From a checkpoint of a small transformer trained on Wikipedia: 9 layers.
MLP neurons of a small language model. Each row is named by its layer, matrix (gate and up: input weights) and neuron, and shows model dimensions 170-340. Each number is 128 + 32 x the weight over its row's rms, rounded and kept within 0 to 255. Numbers have three digits each. A neuron's up and down rows have the sign that makes its largest values positive.
A block is one neuron, or neurons of one layer that tend to fire together. After each block is what it responds to, as a language model described it from the Wikipedia text at the highest values.

L3.gate201:081050109123145136174146080142187129021108098118086136107076247116053147156138185144094174151146144078126091112153189125106123120150139105090169147108188114166140120112134099153147092171112098129122114103174075139135092122136132143152104131092093124155127110131118053099117076156132164140146130150134125074125102126078109074119106139148132103134198123131120122144078121130124114138189099171085097153115137163197077186065168157162118135158108147107065142153181107127132177124126102139174133098120137155175114085059
L3.up201:115086149106130166124206126074154208132128161140045090187140141100129145141126136125201085107145179180147153128077145097126062108166142061113104131154134144123108188087156098169129122124114134179147117149118101076103147115112105073122152128115122078129146083156163167166150151125182166150141062113108184150155107060157163126142111091005155185136146148135136116028092165192130193122097106110120155088090079094116165124077134131093153109141100102135164098149140069124093122134122165158134105111143175172160121121148
L3.gate429:108107135117106111191138095120166170112102149216089094198136076197145074100102116138109083195138139130127101109139159094196155190107112092088083188148120101098122088101134086180146179163115133131148097138138190145149197152158137120099159188131157142126126126147098136106126159131163127108149111119134114140110123145106110104131157174115110117201190096110104131162133114155175132096102142094123154162123134124120150100143090100130106133122060089132123106109121155166095116139107179092125131120114133139134128114108
L3.up429:157103158109136071142161122132156084116116131129111109106048178124160150151161096110110088164135120141099139163148143106145169137128156130073133068084108059096109064131098115119106109148145100106167096154084169126159192158146127132087074106168103128104175100176109072093097107124102130118156156217105146085097138160115092075150137097098162150109152116111118113099194142126153166120140080120141130123125151092111134125121084180139170129191085082091094126159172132136098178144149121170141104105129109109143182140152
L3.gate443:139118114137151114146091121143191095161122050124153104082123139148096104131125181116152127164078107168167113130090138126111134164175111112132119144084155143121149080084103085146169093163140151124164154161137091146118123136169136169122125182095130155159159143151100094113097169111159131160090105109150137114158102147164154184138181143093145120120108093168174140130148131089130143083129129153122101121113085124093136132102075136133141159143075124117169128101163113112144147150132141160088086173135168105160120158096
L3.up443:154075090167120088140172120120144216100155152041146114123115156118125127129106122128110127112163141073146107150114126099116139059160100124148132132088171145109106172100110178132176178099130140101109072101091167101114115033118102150101064130140137153118167128133082159119087143111116138092135118161094188188169129141080065068083114152158117159093138159092107086088209117094131136079121095098161168183130158097132101139138109150109053205166099050135135128099137140127152115092105194146185138108133161186139124142114
L3.gate687:100111109164064130102081102103191123150115122154088088084059185170084119165079072125119142123118124150120114147063178121181131111111103145129000079200100135095132155180138118110159140120136115144172096120186147071094188083169129126127080118173105162129176179126093087097126178136139118162193147144108106142163070159135131105160140094097121141138131148098083102129130096114157135137132167107121176156120161108132151115123155128160187125132116122109077104131233142155141093119130119149167103049105103148126143128089
L3.up687:138171124157112133081108111117130126125104103090095138065085123061176094128210106171157213094118081141158207089185139153105124079117147136172150055128104099079144131104162131139117150172112099143143103122130162097148130136095146108132135033123159089118137119109118105157148131098152140104135139155146095121164147141173127085063131104139115110143140113116121126128104185133121156052153139121109149130058127090127114076180168130176144141102148058134120114079118157053120169127158192146144092117134141129133117130137
L3.gate688:145112102172101119162192151101089107175120140141112092164120167128114120182064142165086130128130174138098142091132173111136105101135132088084175108059136070152162134145149111154179125061115132155176152145149064123056161070154067170114126198154157158172118133124074112163117180144160122094101112162109117140182101081124133084171137106015141077128161073126180148173107183132143132115062107145078120137120131130072091131097088136140206158086076141131190069121149105140175177123128070141235104150189211088100071126100
L3.up688:095107155115149115102151111083119119180131107180176159064142148064115178112161139129077173124144109142126141078150176141153070115118187132120098106153133150087103070112098125130162105115115137130142141124117123141125131114118087072142144087167108086113126107165103105131083141170118175103149117132138169082113090135118097168112128097126136120119099140154135124163106114111129157156095135104190141167133193142158148156149180107134196118124125150106114121105142098187124066163109079100150076101169090105147093146168
L3.gate944:148132095117131142211128175121107118111079141121132148117142134156098164109147148146132126164131118075149116142143188154117121128120142151139085130123137114136144136122209096101136138132063148125149112115109115163136122148127080209144177138094128142096118116147136126131128091081177083123101072123142135137111141162082123092111121112091162085169130161076122110067132213145181152149101151116190091137141095171118127103121130131170136129152029090093151163168152111153128139112135121127149169132119174156187098111114
L3.up944:087156086143207100073124171094114172093137136172153136153168143123115134129116126123132114171157157138064112128095114150178121140125090158141135159174172110140150189148139102166122106197209129152072172158101138109046124146139117143132109065126089151093175148178155108177101137118155133135157122081158104162103096112141139105134136105147125208121112131109099128086115096153102153113080165088136135147164139148091152121126166146189110093103162101085220143067162147096131129082031125139179148074100112137140135071149
L3.gate1218:121121101192128143146112156135167163117128097103148038147104201111135111095123123107153121091118160118130128091068141139164109153146138150106143137107126139065122082078144087101146153151155108196136158163159130101080171104107127140120074107121177129131109124145142128144170194131155079166093079153225160140159162114190067143086133151094172171118172120133199119132133114121109113125088125145104135104090057120085063093059187188132128195205082110119176107123182059196159146104142115123134090131155147142113075121058
L3.up1218:145100134107087084129127106209169082142116156140129078137111143135157087103072133101128138218119134153111099111100136129156148125166114141096086077133168136090168138135152048164095126149118193106151083126161175153098142106140182180155141144188144162104168112147142199140142136155139132115155168139079143124098141128120100160075117151117119130133126143104129111163090070089161111163149110093076153118085136139107072102140146150124101173105087100068147090149154122110097156084094112149093129153100181135114092127076
L3.gate1246:147113196130057107167113114088103156097107150164085066140130106122059120074154107155174102136159149176164085112110064179135134137123048097129078096130150135203118125114093069213128136122093106169084123185081118101130162086080125114128123167100140169156173138133116128082133175162119120131112104153117110120132137089094140124153096140069190154090167085086138084083177146120125116134135190133114089078064051103071129153131170165096096092128046100153141122173104116146136168100107153139135158114068108138205110146165
L3.up1246:135061151112135094088057095166194153086145225150110116193103211195166132177201093152113191121121103161091087151149139085131150144136129083104151181146136162139145134130145115156135126123144139163051138104183148100181130158164141105111088154159091168085085124126143101149124147081112140126128139145155061112130082204130109096176121126087124104119168127107192138104146101129146118101077168132104134114135180103155141131069095145179085136130097132078135128150119157122097148088117133122124107093108129110037125101098
Responds to: Word-piece tokens that continue a word split into several pieces, such as ci in coincides, mi in minimization, c in inscription, and dashes inside year ranges in lists.

L3.gate28:164090125128043153133128164101124116140110152119167166116118136138168121115147112141152108111174148162195102148098137129128090131087159115161191126103154160103183075130109148107117129119122104148133151117136118150102124157136117104170193121139151124101110101137111120169123120145172127145152115160128132153130146041149150148074094107095164105156093123092106167101182157134233126150137127080190148153121147102112178151156135154084068078126088081216158098158163117159182159183152139122087156110154121117158137092127
L3.up28:110064125109073059177155101157136104080167125150119170125096183169093115102134136121091104125083150185131158158141111076125147111181141152122150177127152143176109057181136144117132112068127142148158115155174154110124139100124145105055120135165077165126126089198126104130120200120181096115155149139144097121089048100139107135155154097117143082153151144099127110123124094120095171140194131132066134103050115122101229149163143079080130146126070076131081111086105116127109087124144154123068106118101132109113092122127
L3.gate40:160155114168091149135174129134108118174137103143174109194147109137156108110097225149175110153100132044156151153158089105100173139117131108123087181125059110129160097098151148109144150074145089092083111134126083177148091100112112092078125114175122075128179126135093184150127170116116098106143155119061178164118061112131086184100164162117117110071130118144086217108132122069110160102068148170141108108162154125181114124133093110117091120128096144101083101111152163092156109128120086122130153189119133143104075116159
L3.up40:156099107179126097112136168190111050055133148166159173107087010169114117115105128116102127115106193114145146132087099197096130205140152159155128081124135076155090122117073119165112132147145091150138120104135115093103148138147160123144189133152136155151169063111085113134129118137151120121097065126152121091185160100157133119105151127133095081145129121133124133090129125127174107119184175179097059148165101128178137214143104173151152150067168102170204184054131169143114072158127104160091153121114133167099101143118
L3.gate269:105139125144115176110095127125185186144145136161149185153125155155111144075168146080115156120104145100120153190163159118137109147153178158180081092090091123101143185199156113090151173121149068141087155096147133136156161129132127113106119079096097179053158195123138120133163169119172141126189172140092150170157065096130101098136060194138105149138113143082128120139165139156139152172172105186114172055101116152157151122191107080158041147156225133103125188102115124104075081108087119111154145154155149177095142092172
L3.up269:121097089132096145110134107082150158134124158123152112147110160106113102100087156105125086120090066105135173148097108096104116109121145190129135157104079157168135205152072182114154202101164197085075098162159128134100075106107140091124100047173134084112158187149157132093151120159108173124153178091094123125110172114057089129169087119218102128090084137091068160127210145138119131125173101096112147150118095147179122110180092104105101115109133153118096090180098149097166155118153160176084130141132132138146067141161
L3.gate428:159103117174161109153119115168126115126104184098140127174086145137119143117132152109127107130092135081178117143178143097125086149161104139130099114132079104186158084123162110115181153097098113140134204153162168180109128194170147168105170121118169144108144102113144161109155147126114075131068027087166142113115124140124129168147186181101101066177116125131100127149133140121165156128098155113133112116078092143117154123136136117204178191171114121086166146114129144135124120132108145121074161175112142182091096145108
L3.up428:188147185115100108142173099200168105152145158122075135129161098084170154078193118142153148086133136157118100132123118111101089130092144112120097037079124145073129181113179101101152152068129160142128169115161174120222118123158124177194136161125159096163164134167134160153147090143193108111164125123118107093066120165147149134131119135057083140136181133131165134174177135135105134132104131164119042099122161073165152118109119111109143156114176087049162068127071138118152109141167143135164132121141149159115127149181
L3.gate589:098142075168122081132129137077098105103136091133169130084194117134132125128133175166164099156136193111108139116032071164100148099094162170170096124123184135113144102164154147193066112114130164130150136164097150124139151104172147111132144182104173122157136109105102125111174135130103105094074138127123136092139162044105084172088155149173147103064169136082169085078099110143086083097217126125159087151204105114151104140078148116123103135129072122220171151204139113158152143179086187020105171112157145119122130131112
L3.up589:155120170139090149103099145179104173094118178153049129166146181082166118138110158060099105114104102104146149106131163076120182171120124155154155144136120182255167084144118092128162161172135101112161156088136168164109051145135096148150109135104087184183134127189093160158151115149161166134099111130095128117103108106123135099112180152100138133136135121119117114135158119066125153166173148132121118120103123120108053162150076133181139104107106110127114137117139155106120163096091144141117173123088147121098143151099
L3.gate615:122093134132102112119136063138112139148127146076134170170154144163131119136147131140065169142103123115139138156091156137089116144097141120113134131127101079154099089093122154151190130117131066126084125153136159176131065156153169152180178114122084162117121159175100148063094081152114130080172100135094125140158127093173115139112244157117153140150147095135087170135164109121115131081134098112142114078148173192157116099129086142133123114170176188139121102128084100142145158089099149159123080162115138189151168131114
L3.up615:154123119125124143078173142056147148068081099131185144101126143187198072141081163133195119114069066159141120158114121070115099158136105151137109129127086133113159098154182123088207106154073162068044176116135110124111152136120144144142144095168160161079147197115145153088115138126090115170127126122141165141145176112121150116102083142071117100119127119132129140093125151112150084127105146096155143072163063111077097123169179162186153177132141131122134159133090110107197128096115121125124143133139171129152123130184
L3.gate692:172162155082133140085163105085137152085115145126084192159121048171134092127178110162130165139114123105119121135147145101056100113160124137132143168169142202136143132084092131085128212083148075098108158116104136141104142114058155132102168095134128086107100136113104169130101095185142122089126163118147123123128156114140188068210192155172090150093108139148116123129118154139130105138150122156185110083165144116141153125143151141173126102113153137125084192089080134127108071173117178147110071049117148148145092241145
L3.up692:183118140156114128091082093079103094106140096134128091125164204114126170063139174145150082193123146134109103136079134147139111096184072155152133141111117151164093195124115083152115149175063082104133130140199091104134063055082136147111107152138104157126183140123103133148142110116146127142172099118150079128135171115138035098138138120089081136146179182111160104077153110129158101181128169137126142155174133157155101177110159139180042150086145114121153121086124163129153153123121122113140146060124146122139145142153
L3.gate743:142116136103168113103130102148137200067085119142091115141130158142109163129134140120150095138116094180106093225124133131085143141115129107153124090102129181130129133141101098127141155154114117069076043126126089156118094126084083100136140078115158139111090077167093089148176133101082097133138142092098135099131106073130118187136168111116070114148080197084176164152108145152112136097180147101111105149072159204153204112135121127097104074168142140151111115186185080123127152082142113142099209095111138096190088196127
L3.up743:091164108168046135126086135146174135117135140130188133142099221098128150194104154108163123172207099133127137210118103185059160108136124133067123142095141100055099153177144132139134217113159102130149103110177140155092162116087126166120139114082093082118100124150110147184120115137095130091143169175173083163185138119130143178097151096129097116152112141127096113068115078122090136105172151137154145135136126155135146153121158146116126095117179117167158141103178092085120168091105104137088108162064090179139063184170
Responds to: Closing " =" after a wiki-style title, firing most on biography titles after infoboxes (= Nahuel Brunet =), weaker on section headings (== Early life ==).

L2.gate23:116123178129145095117077081123123153127119142118159095129111158112134085160164104138113038124088189138140112186106153020129064156089108125113135161156182080099128162079111108050140147119128087133117158134096143207091124158087141085133099124123107084115174064141137132110120082053118145130124109156137122147120129132124157113148191116174132139158182173115112135056102193076115166113108128118110082119128168166121120117103142107157178113127156146081111104150097100149164149235128121112074079153140142129091117121143
L2.up23:157163134107064090163132098125195127084145123101095142189147176133117114140125205097155121133167106136163120123126108154114138118103122143105137173104191133139133099175156188123099120105140103106098175111137064102100176031120184149134099166170136166077189167118181167098142106130125118138111152142139147159147087083104108120130127122124097168131101163119118089123131065137119100127156086098113130099145087125105101151161106160104066075136084174087106145133120131163095182148094084116123131119076100132171151136169
L2.gate119:131195127093137047123100149115121183127135161062085156210120113126159066148147119186120109078106171143115139065135175146121046085139110085112125149148119044104103139078146112150157142127134081137125141117085108152145129136162204093099161139118122133138184159192130101110085091112096109126190070128160083192132113096179093152145191160119224134114164101117088141130161099158112130104124094100150093131099093136124168076102122113159072139136194187097161120142069119166135157139126168160141065160192098129094150136135
L2.up119:145155103130184091104136131155182126142112112095123114157115124127126162108145106114140141128114196133177131144160109106128123087123120122139167114107146099123069167095167199195115155139190124064151146137119037153144100130163134134128108162043153103151125120174180138128116117124124181108117099078094057136132142144218095147147110101126128137121138196103136084119102093096214083132146063138081165146112126148133173146119104108107100140130148196109225106158103128117074134132094133084170076163117106156163187176152
L2.gate555:096131093124157100188138116171070157158101117132131148139091106133074126099184170078143121095118193103119091093085160107166095079128175107062224150097165170099104105188125098146150154075139135122109171115110090148122164130093128189123148142167170135064093139134152146136146086057148092093091156162147139159139130173150101128142130091087202131113124103082089122104096112062094127141110131093094062161100098158132115162145149150113135089116107110171078113096113077200137148106146068154124117132181147143117132056114
L2.up555:099084122161144140116086104163092142124151059066145098217068140100093122151180114098142092104086147142063125155121100111145117097134096118114123172133151134175111165170056141176119118162164087104109128128106109085056145100072146198123137156127135112162106108117116111138173050161112140085124208173129111084122124093140102108138158146151147140143171161136173090090053105102086081098136109147057101146139145115168071107178128114133199149079111104102123140163154085133089148135148130092131105139059107164150159115188
L2.gate735:121088148114091099140114135132153166120122105055128141137089138090145115116179110122147163123175140152149090159152107124108091156190162120156178162179126220082073133147142150143130153156114154122145115126187177127167130134095116141113128191138124155134123107141155110091103089148088077122083120115141117159170192100102145163147106099135156157132128175126174096091116156147184174127146113131140111130126133133149123152165184122089120099085129107190118150204112126124103170105124173074143120097080147123160135178107
L2.up735:139157109144117135144137080143119173104137158126175145124122160092172148103104143158112098105120134086135132064117166104148081127135142083199126155104136174077079129147145107058204195094102175134108099120105161161074198124137088130094099169132145141117110080139138109096080057108156114159134097150169147167128120118107114115142159168140144158101128128129135194046140180141072134115108095075144112106147152139173139119098151101085134160082096110133125138118116122107113181097156189136159067148135120116125154150189
L2.gate787:108198083070087130073116132131100143077141129090131157116117114131134111163117150185132096110099204067137105119105128095143043117098158095110133143166126208149126129101124143139109178149121099144063154198055148151107141117054125203117109134116111122069144116151129108127176029112170131161131145078102091131073130148165172150156130154124127094141127174120192094126086134109148104095151039136151130125084170147105097128126152181097117099146144044168151100143134118150124200133117153135123140057110132070156111105086
L2.up787:102133127171152146153105128171142164120136123085144127084166182156126125126182162118119110132137174110157102068094131129161060100136112105121172150102113139123143149181135151113150163145087100118172103150137087114100049120102086169084141134132152100159110181130093099107114137104166170131120161162116166144105119093141142179174119102127186205151140136170137147135113091092066163176159081129107111120129111144074117118133127080041115166126148117163125107171154163119163145195113164184165077189204171107120176093151
L2.gate903:110131124114128123108074069103120114140107139105133097215119141125114086133142134143125078107074152102136106108136165119127114126146107137130144129119122081147127136154161117143154175123126094183168117137098122152092115095167190106142144113136041160148168133200074110115114058102107162115202090073113089165116109180158143119178160152104155103131178155106158127140160163135111132091161151125164109114161122141169148142177157089118109161117220159072136131124111117120155141138132158165097104166126126171109141125158
L2.up903:115198123078106045129090122115167093193099108085070102161083144121047161127110164097112118103124175159107069123141108166157078097118192086114142139060149093096120133083128167169128142117135086174138158140145071075172103052191150131111142103113115120189168108202112143102129118111141189094199113080142094136131134152187124138179138106146133136162124166136091092155113077129128114143159123126117133136003103133099142141132147090104045122107088163135150118177132090138087140100110130138132108133143092172103178203143
L2.gate1181:156140128110131055182064103191117155114162116094178121154121158147117126108149145117133074069124144103045113145186158106111054142124090126150223194071148121165206095178106126108125145075126082153125144097104151128074118119123156159097145105125116126135120118114149112167157120093108097092109129123156139115167171103163051094145121159152117140136184115122145095114153174155152123088126165059163161106113108121121090166102108098134125077050102146101157181100140129145107100142080117138128158152114123140127129011135
L2.up1181:069126078086122109135173102139175116149097100178125088182102154145134051144098096148120095111162186153102109115104101172085120136071186144101138135141157150078176211130121195157081163108151114093074118131155150158079219070156124117078072158085095117161097126185136173166121097121143130118121128064125109121130081164226163103142102120103081128095165144085138075139125135097126126142183097153123106097087143125103133144122155149104150064121111115147100092178131105124081149154116068116177145071127129118130115162162
L2.gate1318:063078122167138149080083061126122166047100112148125116142094169123177144144132142131126166092094214094110129124099147038137105136169120143118176118164130155158140096151155111124170185136108107094125140144125113134115104159108091111086114099171099132113181101166096120112100093038072167150107147166134096129089179171121125172137151130130162158141174174156130129148133170116139163121100124083136067136095132157155129167135141110194142122128085089122105142093109105113156197167122113108060113110127105105136147107125
L2.up1318:141148138153125127154160121135125137130153104093202143119114121109111102103180147065153084080077070147054128153106114080177190118091080128098173170121169132133184114138081180098068107128099163099107177105087150113133192109153092143150114163124061099060049155125107195126172152090194151160052212169092109114138128157109147117146120156117130143163137088072107147091112141033091137134114148129146082114146115109104140117137124193130130091108137139163160100099144142114153109143152054078142167139158185123142107122116
Responds to: Mainly the two-digit minutes value after a degree sign in geographic coordinates (e.g. 5°48′, 85°34′); more weakly, numbers and punctuation in tables and lists.

L5.gate238:128145177167122176152165197140162083102122161177104143105127150083100119126123154050167097092110155021165174085102150126092173136167113140094138121117153141082110122144161155092144138129135087119105170160135148131205085122125132127118164081094135126112078178120101142107129152134101149090069128138138130105099087109136125162101138134085135169095145158140122136174109143128164219108177177087148082091135093102121114128126120168146077178125163168137128158151161116147133112129127181116149178162074199116099068155127
L5.up238:164161183108101143109153111149119167151122096122111172158103170121074142124127223075113137123094087098161126104111158149127127182112147157138143149178119182130108177111116139132198183074195162126098089139144099087146146059141124176087089143056164122108096108162096127117154156136188144158087152060130130163120120148119101147131114093121092165135095149103163097126100079116160110163182136159095105097173157142129161118154084180185185122107167107182155170120125135116165107144156111139116161191113160129084116121175
Responds to: The first = of the closing run after a wiki-style section heading's title, as in == Biography ==, ===Final===, ==Kits==.

L5.gate1222:125132112079111126191117108097117110122099117094119080089149193136097094136109111113148107142177191126147146137162104129106130145178158139137123094141097075132154116135152167117067187097122088101078093189074177183092111047063118082098125148121153103188113181142070112142089163124091111147118167120110125173117207128152141140105137132166172099104174101116092207143133143102119177114133149155097163126185096170171111082150091150107087055113090165123124147102139126129166201187120120103141092118115113153106134191108
L5.up1222:148182180183163147083116118155148117118120123125081134083146117170084092127095110094115149085108081147097109125146097202140195116114149096155163111159063098133124066137098163108149197119154116118156138134103148106193092130124158091033094120119151094136116127107098166138121144113127105156132182149133117112119122138097141126118113121132117101146150214190169106133068111143150145140169139089183109129131131159131194160147120116135160121148145113094135137121125149100095077099186127093170074056117097069111109121159
Responds to: Mostly numbers in structured Wikipedia data: table cells and parenthesized conversions (−14, (34), 0.040 ha), list-start years (2020–2021), plus scattered mid-word pieces.